python train.py --positions="learned+rope" --qk_norm=false --tie_word_embeddings=true --lr_mult_o=3.0 --lr_head=0.0037 --warmup_steps=200 --max_seq_len=1024 --z_loss=0.0001
MLP neurons of a small language model. Each row is named by its layer, matrix (up: input weights; down: output weights) and neuron, and shows model dimensions 16-111. Each number is 500 + 25 x the weight over its row's rms, rounded and kept within 0 to 999. Numbers have three digits each.
After each neuron's rows, "fires before" lists the tokens most often just after its 100 highest values on Wikipedia text that the model never trained on; "fires in" lists the words (lower case) most often at its 100 highest values on Wikipedia text that the model never trained on.

L2.up121:482509483536481514522499534555495493504501502472460445488540501454480513479487475468501495497502503455480551480464523490503503527520484531474507503480478492533511525494519519472499492515439492475537522509478494543496498489485493508519505526505509482463439498513518493468513488512535529534
L2.down121:475503498507469510504469482500504487522488539514459500496504492521470472520476525486491494518488464508464539484504507486527489532500507549486526489499475477508507510489503495537505480504477485521517424497462495510500491510544511491511483496522546483443427490498502478492492504524526487515
fires before: " the", "ed", " World", " his", "ing"
fires in: "during", "within", "discovered", "built"

L2.up270:511489485496511457472520478472462496495531540508521498507520511452508497515532462515515512506516491465473518484511490525521490500487511477516473491496523539493517445523470469477519515467489518473511488552474498532551492469489434493523499475450524522509480494483499497500579530497537504485
L2.down270:505482505466479479484505493467445492515504497491522506537498512515489503482490475529521509483484501488510532493504479474494485505516503484570467478522476536497519471512506487491477510500474488461535519509504472568509479481498491479479480490477510461484461534474474534486572533496532511479
fires before: "er", "ular", "ulation", "ly", "erm", "tain"
fires in: "footballer", "football", "main", "population", "popular", "general"

L12.up61:455474489489501520460507526508453542487501542521486518454503499515548495482530499496509463501485503510506544468512476478514543488507525492455499493490516502524541499516523511495500531503491478466481502527519449516518524518523505493547485500491524492483542510544528486485499500545515556533
L12.down61:492521465528467503517527510521495510521550529514487526478497463484517485458469498513537493469485471502482517487488478474491561524503567538479497465494459450539502494529483529546519511482506475538497543481505499516498494505531486466453492503445522475523506498551491511513513528518545506509
fires before: " ", "te", " the"
fires in: "in", "committee"

L2.up143:514492526483531444499538456480467503493493544507536496528487475477511488511496503502509493451526453507507514485536444493450478536523503518510444499520496488481510458517484463476544494502511497516508487517467462472452503504545482480514497483495492503515447455508492458501465513505515535499
L2.down143:506505503461554474491532471521485502496495519474515482509485489465540494521493472498474504482506492482450520478516461477478479481466522477513482478536496481480480459477499483524509510487494487497538501462516524502480505512564484490514498469516531496557463503521498491503495506481525498525
fires before: "er", "ular", "chn", "ulation", "ten", "lev"
fires in: "found", "population", "popular", "written", "singer", "television"

L2.up649:533482481474518478485492522502491559539527503494511478489510504515522501479496530473488529484469477455474494457522512492529521466477464538509503534526490555496492513509497468548498525485517533465487478484526531539481484470570517479524557526515521463483479535513500518452458466497513489535
L2.down649:502507513500508493508502475513506500514486518472520526493496515506516489517521504505518481539481511565494503523490510483497477579500529447468509497494508504485508503530469495509475465483473449491478491514477511523484528488493517496499501480499497454543482511526549540522485524500523507542
fires before: " the", " by", " to", "ed", " in", " his"
fires in: "joined", "returned", "remained", "led", "received", "signed"

L5.up455:444488491507493479469486507471500511485469515516545488517477470519529502488537450530455532494503510503535499540482511461550501442503490525493554538487492530480500482548513519495468522519477529508513519477549523498484501492512541504494520490529510528500511517491486480459515493445525460518
L5.down455:501512451500469479503546492518530468494519486501526530508486482487516503491489509512510507514500551531485518477463522459522513493479510507504511506535513538457473507515499518468466481495476513466474491476510555499495487502527479490513455493460519503480499520492471508546443489448515453520
fires before: "th", " |", "ished", "anc", "eng", "end"
fires in: "length", "votes", "finished", "financial"

L5.up357:468452533507552525467487482491524565518504472515469481494485525512532528482510494485533528506497523473513532493480459527524472454490513471474510480495522506460495522498465468511509478497476515449527522506527519510484499502493485463510524485486533449437532501487522478496512516559496490498
L5.down357:456506512477483494480492484510544483471513577486512489546504511530487479507511507521527517491493486496509462529465449517483512545496526519491525498527496464409481549517510488521467530458535505485519469501523479510544518496461492464500495461495487468508450514531547466501486500518541469505
fires before: " ", " in", " July", " the"
fires in: "in", "born", "on"

L7.up204:531506481524514489511461472480463489480493534488512576487476499501510488512450508497486496479502497463520519521498433490519494459493505531484525501531501500555492519477475508527476492524479521459503489489496527513490522500476482513512484520475541498497544522488487501500502505512482482492
L7.down204:536470512497516459462454509497455532509486482497464516516487558464498515493519494500533508472514528474509470493478489482509502491462502528535530516501505494442490519515460459451497481492501491513491519505476442494491471577523518515502444509544519513518472482530538479535491489527463513496
fires before: " ", " the", " to", "\n"
fires in: "to", "early", "and", "late", "applied", "translated"

L2.up86:531460459475476515534485512515484505506531499505475497453487482454483556497523503491518484480479514489501500499508488462524520518490453483484532475470464508483523469479479518461472526537483494483473464515525446567562533452476465525540541577515518483489509501529489460477478507497510516476
L2.down86:488505461417496487512484530533493504487526492493497483484532537507459491546525544514507513475487489520497505546529480452526498467490517470500487509490504437451516463465493505496461486496530490467486513505480492475506500497479509556506493568485496500542526511511501466491437469488550510518
fires before: "ts", "s", "ed", "ted"
fires in: "points", "teams", "appointed", "joined", "united", "team"

L3.up686:492505452472532488526516470517550549510487496499491481476474486489498518503485518493536469475528520498488504532487427526469554473496507492468501494479483534523467504561488474471480491500519533509498521476536546494487478474514504541482477515521495492481495475481507493511474513493532499508
L3.down686:532555495544469515500506503482541493500501505523497516460520484498501540519492549540532468510487505510457510480476495497534461498464503494488488488489556468449501487452507481519500500509486521534497516506503526474505485492463499461554491525527480474488506522517534450507507522450526476461
fires before: " ", " of", ":", "n", " v", " |"
fires in: "n", "total", "ft", "units", "number", "unknown"

L7.up731:519519521504492517497481490513467491491475471501477476506504460516485478494478517501518483517478544514574527499518513500462510502566458516490548481528475508547514508519493467465469471554496515471500522454536500500517479487483529501515557531537486487463478506498499462486457494545534543553
L7.down731:507479474512470464485508513461486435512536488451507540536517485514475482525492509496464530468471502523507535495470459507526539442545520507471461472487488522480517498528510498473473520495496464514503505492496526458463487465495477524479444521493509498480516507515515507497514510514496520527
fires before: " ", "ed", " of", "on"
fires in: "december", "age", "awarded", "boston", "of", "post"

L2.up297:519458499472483460514527490537466512506518501537509491539530514507484512458496505510538555537492491482501498466459524521522548457535529500464481508522511490517492537519454490487470456486511521514508491514521511517498505512515493492486481488551509460487498495498501490455522472522494527513
L2.down297:518490494469506490466518480495439487474534511521512533511509491505515499490478495488529541494499449488492522482480548457527558511492543520494478479537507455500506544524505502501478526515481529478497476517500502516485509523503465547521497513532490495553577523505506501459481510514503515461
fires before: " of", ",", " in"
fires in: "university", "college", "london", "diversity"

L2.up318:489495494493485470517486557490531490469488523492501465520501477487445477512495495481433496492538478506484487459452484479493509456499523495513483491465528526490510511530526501514506469490505506477463484472506516539490507465508497485537515517512514513517482522561488502497479494502521507495
L2.down318:529498472466531501533498493523509544467518508502509496482498521474521495506492462489472507511483508498483495465456479475442532507543529477505498492526503523505500510503483501513495501502461476490500526509526497485488484483542480498502430521522531456574534512545517491500491484486522497526
fires before: " ", "ers", "ial", "or", "A"
fires in: "may", "us", "officers", "mayor", "usa"

L3.up756:472499458496533502467493478483489525518509533482471542464513510483508516515539506502525468446480534494478504482501507498494490508522504525502507505466525504499485529531486507492489517450490511479497525518524504476509505525483511468562509545494570500503540497464496461498510511517490498474
L3.down756:479472482476469513526499464531532481482469519526530489500517543482498540504479500549476496501532460516530526489522497514552533460494505492508525548485496479489494537504511501523469475485502465500532493458532498487496505513547470517564463520477498466551490545490521490520513510495517523472
fires before: " ", " the", "ro", " to", "ress"
fires in: "to", "until", "moved"

L2.up130:521459471542536506464475476511499513457504513503501484525470500470523489496492476514524530472512525470487449460535478547509473518526505525504525518467499507473495510502507512515488482493525489503490505503514530506519498513497516517515515461547517461520472494522522482565486486514475504531
L2.down130:506469527470484512476516497534505476469531497496509471548457484475496495561506468550502525470490502481454448501510514483485528516520486526490514518471540497508466506486511482568462503454507455494536476486516514510547523474479502495531510506522491479541458515563515518559496495515493501520
fires before: "earch", "ult", "ul", "id", "erv", "um"
fires in: "research", "result", "results", "reserves", "residents"

L2.up745:475488481529506488556501493525462520496447533522475460533505506501498536507502540491480484490489531481546538457495515453506518478498520484513519527465495485486497526502495472512502502464473502502508476468483534518543565458490505540471569516480482496454485540510505457512461520529535525457
L2.down745:504511486534502543521472498535438498496473496525468483504512492538471506539512517528480416494516569519516488477457540464478531522514509477485522516485513458464486503502486508514507504510494474529530493483442520507508517489485493520478489508478473496466525478497471486491448549518512507484
fires before: "ts", "ted", "ed", "man", "s", "n"
fires in: "points", "appointed", "joined", "chairman", "pairs"

L2.up351:474489512495464508515509449502509489513468502482531534524524499529455492509545534450488503486477479492512478516447465476473478549471471497504531511524537551493503492536463457522536470502478461485481485480505507460517513484530521551465502488488510490493475509533477514476510526510499510483
L2.down351:486521482479490499513492458497517496511524512511541467501505546502503497489493526471528488500507490504503512523502433483492516534457510504515504517509549558485488487514471478545476496463467513491468523488522459500501506488515482557485460467460522482468469476513512535479511456559511526513
fires before: " the", " ", " a"
fires in: "from"

L3.up367:501486503460492459527478446509544493498451494516528494497490497465479548485502454487501534510465497458477511506531497498493462524490552481530485553466487528497472543476482476493572478499496497518511500529510479500504481454508497517499480492478535526521506501535470446522511534468502507477
L3.down367:532479442511506502501514467508486487518535494471470488491472485475497550506490519521498536464430484538522536492561475500531523491493482502520519488484474510519497482498498499497512485528508506517512485492496522542488461453443484486503473458464494506499536504532496500504455496517521489466
fires before: "==\n", " as", "l", "-", "\n", "==\n\n"
fires in: "career", "well", "high", "life"

L3.up328:454509518485449508529495516519478478511529492475502511498495515496490514527441500507537502454491502496476476468480508478511500503516500493497488530477474497501471520545514498489528482483507482496498497487533521498491501479433518511510497481478521480547520455551488485458502500550508466472
L3.down328:514510520488447509469486499490484479499542498506478498514461532517487512505491493497470515504509499556486525469482526442469497504505516502514543523490476506525501513538547512531483504453480493513499460472500499528484459512515507527505449468432515526521488527578520484460492467498497510473
fires before: "y", "ic", "ian", "ice", "it"
fires in: "german", "germany", "roman", "police", "economic"

L2.up374:494505511483527539511498488424493486486532475486517488509488503569546502512490438485524496489518492460496514539485472524513506443494441517451488549486522483502515485540519519479477504494499507498466473542528517528510493487522501483496520502474526468519512507484477472529524496489532491495
L2.down374:488551505498528502486532489439497503469542487485470507503520507514504480487482484464518527479460504478506496498503498496535500511498506515464500559518541490461480509474524524525486509488494489495456477535479496513515523488508470510508511501517517494527524524530530480523478468502589499474
fires before: " ", " in", ":"
fires in: "born", "name"

L16.up100:495463525513463550508471539521523529493484489487511424454499498514531497522532490513493506491511548489488479502504472527539495515481481513486505469473470507503510552491496481485476547523498484482511532528489506508511522514525492447474500487534529468508527519474526486518459503510475448510
L16.down100:450520543458555487524506528512491479498494490463462481528490490465529494517476494440463551502528463456523513508476483513508494529483540500479496494521519522528529504560506482470512524505532507475533517462523548448504507509532490510475511478499463488463507497485493524510512517485522477462
fires before: " to", " the", "d", " ", "on", " a"
fires in: "on", "through", "due", "middle", "with", "up"

L3.up717:502499491526472510500523521518453506477497514448512494473491541505457453486519527511529476486494535516531486539500513480529502485506452466474501537485497519456489431497497520511483465538504491530504524499504466494524504507482468491511530544465525478472496490514477554497446528483481530521
L3.down717:523474504466500496485493440494453518471498495554498437480525541541477523534560453467493479498496484488489538492561478502541508526494536523517525502497525477492524533433517484507529531467487506516498503465460505454517515485504509488475480477514512529530497475490503469500487512477518493470
fires before: "ts", "ted", "ived", "s", "les", "th"
fires in: "points", "appointed", "received", "exhibition", "their"

L2.up15:459533515527486540476512476477486497511532469512501536539527472480522504533504469486544493470475475488490483521490516502484528457490536486482527560489458516486493557519495491528488501533510520477511447500519550503450517517512504484487510499483503504519493501535523469469473522511499515536
L2.down15:524494528516513486491522447470505480467510475478494537553509526502473532512500494504509457491455501470533531521516517483461513498492524499470545558494485546469496535527526493490533509493477503467500466462504561507499498514559462506492468519476511456500495517518492498454507493518551515554
fires before: " ", "y", ","
fires in: "born", "german", "germany", "england", "british"